Weights of a small transformer language model: 1449M tokens.
MLP neurons of a small language model. Each row is named by its layer, matrix (gate and up: input weights) and neuron, and shows model dimensions 432-527. Each number is 500 + 40 x the weight over its row's rms, rounded and kept within 0 to 999. Numbers have three digits each. A neuron's up and down rows have the sign that makes its largest values positive.
After each neuron's rows, "fires after" lists the tokens most often just before its 100 highest values on Wikipedia text that the model never trained on.

L4.gate2034:506522517486569453488473504489487501531530457502538543502525496490462458496428463588518540504468536506549517473542504500517459496461537473504474481443485589472541446426526584439520558491550524464517522520510525570537502546495440418566539469517498544526459434536511514440452472507429429504
L4.up2034:522487540558449506506496454490466483454462472475468484580541465477396563495551503510560508497491467533522447498508428475534518548586464514525547503457536517461494503456468489477448501547536494486461454454514485470489507452467545518481502507538482521485530488525546499478442523515513539537
fires after: "al", "-", "Al", "l", "pro"

L4.gate1016:522505503481437558497553511452469482486523528561488551499441523464511478524471543473520460437462425519530475462459526477537471560586467551475464555444528470457526466459528459551511499561499605516457456506441551521547481476490523510507524495505489470578548476433502489533485388420494533528
L4.up1016:474512570532470491490502533435469565435518508368445542487466553553470505450511461517513545549466519519521417460495490494591465483507517543543502524474540541457459483502553494515561474479548524542523485441504548507528391481466494472511474490403436467588497424471528462503444506410537549474
fires after: "|", ")", "."

L4.gate796:640525455470544579512442466468514528454432526407465516454545533514453450502538481462386484490464523543534488517595547559522532503532479456498555469517534519497455501522462558539531518536503494416494474486519461517515512494442541532518523545512556589543512477527583468512497448553459542469
L4.up796:474442556509542446463573496512511462501519475469533483418493536514448451484537487537504495569432498551517538547545510565548481540525497470529557533488503559482510552509548584538479540530453496518498483482521415483547549507503497489471514478494506538502506543438470483478539498452497530545
fires after: "|", ".", ")", "- ", ";"

L4.gate42:511429472525464505616514561454489498485583486507507541488508505522444450441475583543464463569448430487532534513553453552453595525484516438541560538521499522518494462415491485546503514500433487509440546501527526546416473488507516436509513452540491443519600498537510420495502457516393475523
L4.up42:588538478451518463522528482513531489467466560531519521514498506478578470536499467528494470496473539483496419460469540447527485450517476492565414441520536466523509528495487497423543590452541448527459516479522541493561510486524518491505423527587483473416529494466510516524495494515491525581
fires after: "in ", "In ", ", ", "6"

L4.gate1066:537440549535556534552453535564476541523513521470520487546503508522536545428459572487485490465507544466491473481455506573454466523389499511514461531502521518536467470546521506470519457493518573495507522534404549550518527534509415527564508477622507448494539493498468580555473433517559491528
L4.up1066:521473488511495462588478542538442571462473498462537555479506482438495540517510538495544466483478498502480504548462550482507499586495458495466477459499444562462507477487500521501465528490510569580422505567475515532468475479471469522449495419545498493478443519507524586530490532529480513482
fires after: "\n\n", "one ", "201"

L4.gate1892:546467492493487536527428474520490546508492470553494537509494545449488552499583439480535555461414506529515488502468513497485510417523532536506464585499577583486452558473512560501507503491487601496571505417497562502549523589517556481525514562501554514455450488448457513528459510497487504473
L4.up1892:466517506522521557515554547557484519499496520463490548468442599515468502531485463498570510489446445471455550474470494441456521538506506435526452500540471438521464439506474540512535544562485431527525471509473430515483526536480491540471525435558533515472469514435516444513517449426581491484
fires after: "the ", "in ", ". ", "In ", ", "

L4.gate774:482510474519562533545460472529546529517529476494548525508554559444516521565516557509442505539453443427481471584522511479481505422484579458442476513451565589483522533471567427527502468506499446522494424503470578548488463509476499528554460511534511487458448564486458433516420384476514439432
L4.up774:559467560479539591492502517503454569475530484512435450541480534519504435495468579505400453530531511442533545519504541501460469449509502510587527498513462505598482461497542507498534472462495531462461514435466533428394508558539558590539480510514580467467500558392428451545474437508488483439
fires after: ".", "==", "===", "University", "4"

L4.gate1166:529511514402556610481484470479445511477466574489508455481482499440524511524423424471524497424538500515476432592459592595519461482523481485493486507492452565514471478522512559490411491459406549539551542544504499512553503473510450477456521554428526443553458477467412496511491512488465489515
L4.up1166:489560534448554487509484510476439514495518514537448507459494516491539559473475445525544491461450477428489565538485543503456563547487531512501502478499473539496489449494535509485530459502444525554523533588452506471415415557459452477529434498484500544513477512477461544410394513483464447528
fires after: "201", "200", "199", "202", "197", "181"

L4.gate447:462490513511453502512542458496516541520495532424454477473517522484492465490490497504539426531463585491523464513551479512503499502564548501497519435497523442498431426423407541578512514493465544475417471443530522535458489503520409522520451520535485497522472523538452572554535523504527480496
L4.up447:427498447539463504590550512459498475564467580438447466460589471457534566558477473452482517564520507453551432534526480560524484447515527547452456466431471461500476509479410442482492475468509483605483488453596479489593492464515476512510508518397545572471513461464480516528573490576482455552
fires after: "| ", "0 ", "1 ", "2 "

L4.gate588:482439481565493484478457558497451543545495460445450544436497483494422497482507489503452427420473458527546398481520449575420459509511510537529563454492516495457431480493472457456446470552524399474506542480546488482495605457494489474514494476470552539425558519520513538531536469527491471522
L4.up588:464544480525502503466443513460513506502464446518502498476520473505538491487525462541527517582559472520593510473514406510490504535425541539507537438509454516495459559453442481501527541499542530547486488546542524492526487479487541447487545559578542506529534509467492473455502470560485508501
fires after: "| ", "-", "- "

L4.gate1322:542508494421399452430510600534508526574464426475470527479528498449545500456544474474522451532521502530531509531590552489453433445515493477532559533472526496522474542509550535563503488535566486480445485528521477475423470528545467492518483458459489575491503516468490458464534457469480571502
L4.up1322:504512549552495501496509532537475422518466466519494518456463412461502498498435462529504437505451572540402492575528520474483511603456513540492465468496426467457521545458606494481488516533513499481527526491532449496542438448488500514632502516478500501499526528549571466474480422473456506498
fires after: "| ", "1 ", "0 ", "2 "

L4.gate917:412519565507595540485535459482494479485487561525470520535473498466514500521526467508468542450453491407476518470538514531394479495487476507535464491488479521488479374491473486459508496467448523513521502518521532522469447496559523507529545510513479583509489488454524526455553484472542474495
L4.up917:526506479569473546442477455491528476439601440527514509555546533482463534447553452535503493477438498453519499516559525577538466495446581480481528506491546520594526516508547475444534477539435566447432466558526528466457474533485479489460433583452524467487577566599555476585459472482481415499
fires after: "|"

L4.gate478:464475443443422551549435508526546493480527469494440423471469524520483405453498588495496527484472458534490497535485506511407466517509539431487468553457502477472485504458531476449513434474483488469500436467451522491460477523439529483554542528397519447553445506546584538443541476481497529559
L4.up478:503495510589535502477490499491524507507528437504540574484498506499446428538507542547500453549477487553526546531478500469577514514396452395452472523456396433523545560504547508483488508549463470510511463502484505508451480501485539448426457511508480472458493457507535548504485543412524440516
fires after: "|", "|---|---|---|---|---|---|", "|---|---|", "|---|---|---|---|---|", "|---|---|---|---|", "| "

L4.gate1901:543464578478486454468528453461561480561475553515447450505500521556504540518479440518503370542463503531477525476477441492556505526463510548599493459487523473526467496509501516509518494510506528475537500570419490433579559462462425455479468553513472494482465531446514525463494502575484528519
L4.up1901:436550463460464476496575566503459508478441533599454506528525538520561454493534541577474504513564487517541554509527511505497486517533452495589457532512534564512530398487497522493494464523490469497463487434576464532509518503482524509498527483481409505488523453530510539534471462478497458497
fires after: "\n", "\n\n", "the ", ") "

L4.gate349:501588517479529438402529457560468472494574494574538455444527524496499447483515511552520430463517504469429509501473510460477554516507532404464554485457488509572433437508483538461552504481558498507496641473547517441558477546484530574520563519475454479457433489542491565464523523575451512534
L4.up349:504471535560548510540444504483536436507460557485458475410495531460512467435468538439590464482482458464465479558559541427472476520512497506566470496425467460543499496524534516524463484510529496470438465496513467534486520462536530503492476519479468543481543505598469462445534514489488447491
fires after: " ", "| "

L4.gate108:462555542547453509537476480444549486474538570523548509479487467467531445496486491399609550502531548420514524602558493452548516579489433502520530528475545410467453523447552563488438404511460541450439477485515507546485573547498512473468517512447434511446518440500474523549602552482483485533
L4.up108:540507527521523513545521476531516547455522423527456512450444477430524460492490465471439526584440452506493530578437489420555539545579544543571542563516570473558537483486464534485499479477494388463495486508565561519523459409477546497447513503494486558493498489493479509460509452481471469509
fires after: "| ", "|"

L4.gate1212:426526503526520478513559516450483501509439542551546450497436500500495467440449540528469445465475506506507466555475465458498549492590448488516608519419476507432516493474567537480427484533475519522511542574543536548475504500509520557471480537474510516484460503437471439504540469484520504455
L4.up1212:552449512504557470500610508493471431514517521505458510514480467498496491508466515475513486517544509493482504480524490487472550520500472519490517448509534609471505516483529447476460560519447554539553539490543515513446520532513512525459496524538495548483531526565479446455505435539465526451
fires after: ", ", "- ", "\n\n", ". ", "the "

L4.gate595:476516508477480508429544514540509417473503495478489457602528541494484537585492496535514524497555532485482512531534519497480452533525563582384538519536522524499519554452531530500554481498498504515540482443513530420410485485495435498464501474586410476576553565497597521586516403516450508454
L4.up595:468543545476557504512493533540504576518532490433514443550389452642432543530530483451513511483565521435489555463505514476489445526544474520508515481558468444517456439508550412570550492455500565451535479552538545519491482470435526503490503444509513510540583504473578451474465516492464498521
fires after: "==", "== ", "Early ", "===", "–"

L4.gate556:447477503437502559453558468497494494528547546445516532453488511548519584568493476456492542461509536437508510465506503516539475520486508544468530554447497510471436452514544433475515520481505468452596502520505441480509486483460475484504494556521497484516525510471464515573511495480542541499
L4.up556:506460481503511524468543605543584532515501476543524461536466516495521506520478510497510462536478532543487536546465492543562465463471510503482527464446503500576373469441487469494503466503587457546492552443505478499496555470504451552482496506442501529486451505472485497489465472516532517550
fires after: "|", "| "

L4.gate1613:476529506561539429530475557581519536442467518516584529555515467490500516552435514574515478529450510507516514517459441512560504417519503494528491487518508437487505472551551483478529498553561503544477522588489499477460540453491520409465465528530486498445468549566492513562476409514498474585
L4.up1613:519480548531501489505453551516466484464431448519455580560464477479448521408521522511442487490473479434505471504565547500425482478488554464480458556496549594513465497442469479434501468537482495550498527499532554487467482538548528452523495533419552494464536467505496539493424442424470499480
fires after: "H", "h", "201", "/", "B", "il"

L4.gate1542:451466560518438478500536500506438490389544544540439493480566488470560451495560618552439537470468468460528473500496507548513454402451517568510544489427499505488472537455512443541553484531490495477486441459466560501471456441525552429502457485498553466476499490417535462533430476508590457504
L4.up1542:488505518501480477477514516514504475470530526514437421467540505448543546532518559578532497516477573405506497519458491494548443473473547546465506442462556540512517550496509421527531454537522534426510449465461502489540483462495469480543557481546484497522567521474495461528449476556569517473
fires after: "."

L4.gate1156:549520527487518479488527583512485541507536463486523528515527612452511511490522551459511485521562479517498530495527527489492476506445490514480523606523594531468416557472425509450503467444469500520418480502548471521530460484535455570556513469518462506489484483541468507457546462524471575553
L4.up1156:499461475503487477476522483545508506439479504524550473472465476534552556458550525559507557522461479502525541544486500482485538459474477524537483511443555629506502472546445459432572571519472503569572514520457485447519488476483529516502509502478548539548450541524519458553523511461520472555
fires after: "\n\n", "\n", ". "

L4.gate1347:485554451521478453518515567489487506472546518530529526499484495510539483431579554516465471474428520493491521484433504512416454483489475465511512435483492477545473524500497505499473488520479498461510459547505539487485506511463525553524483544478470455505493566534510529530526526469494485475
L4.up1347:539507511502566383528533480460471498472432493459504490463556467522457463487465543487491533530485536520450460457568505466548485474550490518521449509583554456472515453489518469500487520504551493400466442497460459492473505497465477536505478478523506502506461437468497472519467483526496539468
fires after: "|", ") ", "ing "

L4.gate1563:413543526536452489492456482481469471505465465497462506463457522523479452479530533517491431525565513585469512513590562445473420480517470508567524439502472504558487543527515487510518509507487445470508475438515520527527486491536541457573464561514497482517464470417504538479539399475533503509
L4.up1563:482464493531495487473439466454484477576443533496487509500497509486501571543481511504455443489463504462505578496490472497524444495524504461458534523512493475451462504529496515471450533548508460518528467518531457519513427548453575492489620522513515509569503448521537525467536504502451529520
fires after: "1", "|", "2", "|---|---|---|---|---|---|", "3", "|---|---|---|---|"

L4.gate837:546464524540505469466454596497499480469480512485536501488536542499552491520396468508486519429495591565560501502526465471515506502532497543496479508499458591451469483531465510507589475541461571473535446490476486478483576506450511539506538440517468462476530511524548516547496536570565526515
L4.up837:530450442529399515626535567510463519538519508550607469466495501569575507495506584470494456513558497514519563507525531502471530570466534501485484442599494425564419498548579568490467542525527470586460482461470493422562466446525510504546476514566479449528501492413520461520580493540516520433
fires after: "\n\n", "\n"

L4.gate1934:480470521427561442520482518490456547505427549509523450484480541480530453514524527563460499498519508498431510533510491466497566515465550542504521514529524471569398447456496392469512460491537473456524471490493469436534498527494536533536449507427476394508600583533446471494515478472506491493
L4.up1934:481477530505446555508486537502434515543511554532508509496493552467600552524482496540444446490507488499526450475464478531603407454495500551520508508486452546579510475465504456533454500545484574497485455470479566521499499511590520448507460468494457543452543546503501527498495422510579546452
fires after: ", ", "\n", "as ", ": ", ":"

L4.gate1942:506419541486544452539517523523430560505498452465511538556526511491513441473460512472501497476510493482478478416494522469475510503505460583559478487391530534529501445509416481496521482485511453415524458449508521526437478517489542483476466520512535522442528541532452536515435526488466524555
L4.up1942:476438558475452449493494485510469481455513520473511512479501460480521569472482525462514512597534539491563574494534522414454502529549500558443509478463529481525427500511473489472468457535501481487500473515514573519516511511568452431447511557555565499491546494509411539467492420483473579472
fires after: "| ", "p"

L4.gate839:492471439455527510507417518450416507523470442508478494461383450531448486495438526553450493468509507500505445446391554525540519496524517538484529518505499518435481566526449531519496603532525542463493568566530449529455500447550483459533468480498535575511519425477528457504486545470474499471
L4.up839:554553506481546497513460513508513515624522478480521475527549561550540461554569536409479493449434533549515512521588429441500490457444504484467551525528507532542501461430559525481432440466528513482541510495464466554508435517415506535476436467519473485540527464468491542523495467495475558420
fires after: "1 ", "–", "0 ", "4 ", "3 ", "2 "

L4.gate1914:537533533509511467537463451434496478513473542556487475509563520555520465466525504471515530519481500500463478583506540472518495497459562493460451453502453436416504540592517510598550474497478428422505498472561563572517543467478451537528427533445551517548500527529489471485459570451450453487
L4.up1914:449509498480518517498500515472536486560469460465486515605524445529488527536479544447517554497473524500430542537514567504493537535477529541490524421495437513490463485510487550444446517417392471509436511493469575560511490497500489487473511522463528514493576490539435525527492536459461562571
fires after: "1 ", "3 ", "2 ", "Sal", "4 "

L4.gate281:506497524505439504484498530515591436439491497525570471460553469572516409541469489587505524446471475477461460504487527487455473544424500476533494549523520431515522521474489537542450529558537592517496505523484502528501528478505447483463506467524490516496516488494548550488520502513491468487
L4.up281:458464474439521471562586574493452448550550504503558541497482456427498565493548512464485481504416496519524519455482466478509458486563491534559556563506474518476423551527547463496478472554513511530504478539504399516548522491528503469512512528495515453532519533532483423468478521446507548557
fires after: "| ", "; ", "- ", ". ", "); "

L4.gate761:473489543502422433566494571512447470489552477569594510452474504484507553509548507596444493578488536506460564579486453510482470529509465452505442575507490442526545585551595546509463454538555478502518573510513474479436454497500517486484548513469489536547490501461541508499499502449552509479
L4.up761:496468481500556539518459541569427515526426570456558572549506505474499482498559443530486580533481515559478499461493514501515414457524477497478478511487416527480481523492536528483500425519541536485481541542583518453477495511445513474540527486516469576506540553507491581528451487486511562423
fires after: "| "

L4.gate18:455608552527496539496431458587481441503475560487529494525486524542532531466554500533547505463522438428535452500437542505481483512476501526463489596470532430489508477521501466484554536487544430514523478437501499553620513431424499446567444474506452584481529454526513538541549550493489488539
L4.up18:478540531492473532423540511482441527456508481436486509520470507560483558483522528524567490497515452564471506599474515477511504509518516539536574594448456420528503463520505458430474469462494554473498510477547469462512452529513536522469433530513527531474544473489541541515481517536559474528
fires after: "\n\n", "\n"

L4.gate937:502493576455516503515507533523411491546479501470557473505485517503543474549495471547578493501506528490519491462490491519413525485504470503501529443521512518530484590472502484465492467485556517509560498517479491480400512527522579513445486543469534518508480522497478496540513462482504408510
L4.up937:490559479440467513422568453496450467545502581536563506555489489519517527510523501557576555554465493468528523504516468554497486570486464478540479497454496583507488528438467569506451584466496526548513495483517533484529561468553477499505463462524519429499538514576538492491523486484463478543
fires after: "al", "Al", "\n\n", "tic "

L4.gate439:485522500484390516440442544485483485569529437534483513428613474594523405493474547525523496449563463498564524448493471468532552474531596500474543508554510528514515503518427452532529536536554562550499515418516513506506429544517489464611500468490475510495469519502509577507407442492503508467
L4.up439:429540466501438533448474459513546453542491399527512540497500410525430448499514532505532549483560496474538517422473569482452489518631521445464488497466463487571560501508451507585514511536546577416475452453518522559493461505542488456632421525564493494478579497513524601462430534494495542511
fires after: "Al", "d", "al"

L4.gate448:532579554482452534584529498529515505556492504475474479566473486483440452553462487521483493519475440450474447475532568505554532551453550447472508500514544580480499530486517555563451558521425581465489448516491517532471454530537516519514510509505533475526513481512465472505477535486464447451
L4.up448:459444487438512553417496525473525500495452513460487524474525559441484501489503575540473511487464492493496510526509452511468464543538535495541490465447502542483430483484511520495449503519445541567479508500486541539488501455478505425504487500471517534519499497450505427487460515516525550493
fires after: "|", "career", ")", "Biography"

L4.gate455:469446511549514557496521506480559486536504564488503468545451468486542482517542498489462476539474492465452427488531515493538530529517467493495498482511495509478534484469527499469509525511463485501554483570475458479584609567517552520574500573527475533477451489444477461515520481426501531501
L4.up455:519528467489484501561484575555434520513517417517474521473517488469535537467516474511470490493421474540541512478493543494487528516498485567510498425490456441448508479518451493456501494442447463477414539525507477480520458566443496489480540453437449573505510534563538564477532495507562480448
fires after: "| ", ", ", "(", "; ", ": "

L4.gate1176:494556500393434571469481489538591490543470501538495497507518462514543576491558456448473451516488453499505402495568486392537491504530497445541493566540468499462457466483515525531503573435491460506560496444544486503554473530508496480569481519472498524418357571451527499479454434497470546488
L4.up1176:513451469478503438465499485495502525431516492463514490441510503519523488484549523509503506474515488499512521496538612459473477499471533489499458506522535567530511437562569519486549552538459427488467428553435603547441600518437501498534548490552590484519445570471480465502463495546534432468
fires after: "\n", "(", "\n\n"

L4.gate49:536475530478490499461483508438479484492430515543525479505511413539528472588501414507502462461532508454478524526527482476475512455497462434559495450541531467536467474493567578490528470504519562461530502511489470406469442498527524543552505501473496536502466547484439544473475555493499434474
L4.up49:474454552508581563558409466503512432510508546495538512487487453540494512522506434559494457547485462461530472510519527526564475479517474474558536490515535416557469480522559496513494541473458543565461466462423488558496474490472537474525501504463534429491530454500444545448420513410505413436
fires after: "|", "History", ")", "career"

L4.gate294:517461446528496450497484450521494546516494577502481455443479431465483489441544451491557503564533519496413525490509529560539457527464461492510541554466532461466422535458492482559468505604448551413474492540486493528407476489496430533528444454487525509482501560520475512400523588583546490533
L4.up294:506528402460533463514533476508552483490521519495506553513529499539472500463472478441476540485454535526488560428483464493501426500563552453489497519543484477462556542445512498487502530455502410473468473385511520524469454473432475581499487511468489540433502494462573492535494566490426496460
fires after: "| ", " ", "2 ", "30 ", "("

L4.gate1818:504456530477495513510461555527474472441515526521517498539486492521438391505565492570506476414525430494473460569561524415514447439482524498513508444433498520442467535479511487500541454526482510509476553549439567550495465494488503509476488519479464559484411506508438542458505476516522505420
L4.up1818:484529505535528560416480487538571417464497452458534463499432521460477532478467524597507512518502487592547540465487493536530491531540499513502426513441503550514459451515470516482497487508522471490498472553516495545507501417468521441434575520474504539508552534400458533527551509500502463426
fires after: "|"

L4.gate764:434442504495478512452539474541571499507459457433513529467550547578537471410425592528454484531539432471473516466470506564483502418478539461483502430485509434457482561493539536514549450474430491470496553465406568538509426470515517529560534499514538443568516530506476515461435508428458454527
L4.up764:477533499584546471505582548476512548437523524466525564567429492481508512470523473470496563541385470490484528478463594522537482544568519496572499457487555573431463511481490470504445504513478429482511486446509443542482470501432562538561539558498498569548502511602468510480488513484480437454
fires after: ".", "(", "% "

L4.gate1456:438535543496550567527450405457549571568433486475484444423501444550477507442507578515526500461480536488501518572581469513492557494504559529490528454528469545475501470478481524493464496555529383427480527469467471462527541494539406501492497508488492402559478493599483487500507456639466514472
L4.up1456:493451515511519562486479502512504554558504509535452463526485439546467503509463450575408481498485509486481552535601439505500515548500545519445489448523525439509476498474476515508516476495513425544550515552542499507490617458538490499472470525535479423477512565563493492493503508509445530448
fires after: "the ", "a ", "its ", "'", "-"

L4.gate820:492498528458504532426526497546518539443467567429548571481574553538474522476458504466583540486520461495515431501485558530511558564494496502594470460530574524545528547512535442516456537487527562450526524512472543503492516462472527499418558503522466574479526546425501431509535517457458536505
L4.up820:522546508394533548497510530530485504451502548516506512450495532509487507540468538524505523502448462448514444481493569459497450565467492523470512517455521581561466493498450510470512449512524497521445527537525550531398488495552507502417523554489495464489554544556496536453494508513482536537
fires after: "the ", "is ", "\n\n", "(", "a ", "was "

L4.gate322:480482497544510498513490488495540542428539452542518466436571538479480473423517518490518556449445549441535511456512494461476511543502508515516531472584496516580473458403488575442455552513424567477558603517502482445508575567511467560525507524457531509478464469549467533463511519499483437536
L4.up322:478520496489537542548499508501596450470613545535554448425506551450468557505536464544541501473482519489473461480460449560529483525501468487468446535534505539521482436490405470483498477500520527497524571541476481553463542561541457482452451549480460503415503485529534511470538532506548572487
fires after: "the ", "a ", "0"

L4.gate1977:518474454496545509592462474494588486469450455479484488508601556525491457496474555441515436549532539465564540463531446515488446537517577538499433402590514446393565472508574456536518485517451489503534530483478500520536464451530560466510555539445481541504525554489457509488486452590434558491
L4.up1977:498512482424465519456546496500473444495555447535509551475489530483531514476537478539451578519500532490522496443486523555552500494472517503471535481506507479526537531479469505553445508457489601511537479547495439481502410425480555509469593540529502533593517484542466509489433474459468538553
fires after: "- ", "\n", "E"

L4.gate1770:513553513458536478554437421538563525507531581510466469475463456450498484531527465486478549470423557536525499463526493572468543497513488465437507473584447580542468500478535522529574505434451405522493465543487480434515477517511498533508544508469553525498454485437508464433519441503478534486
L4.up1770:549502525509540492490467579463551567505501456467489481565540513554537466498515445444471516507460431462466455521494458473507500448536452454494462476542528422526528508548471402505467454526484519495497554520480487369527519500590459475490546469492561488481532515554395498510445473497461517526
fires after: "| ", "Votes "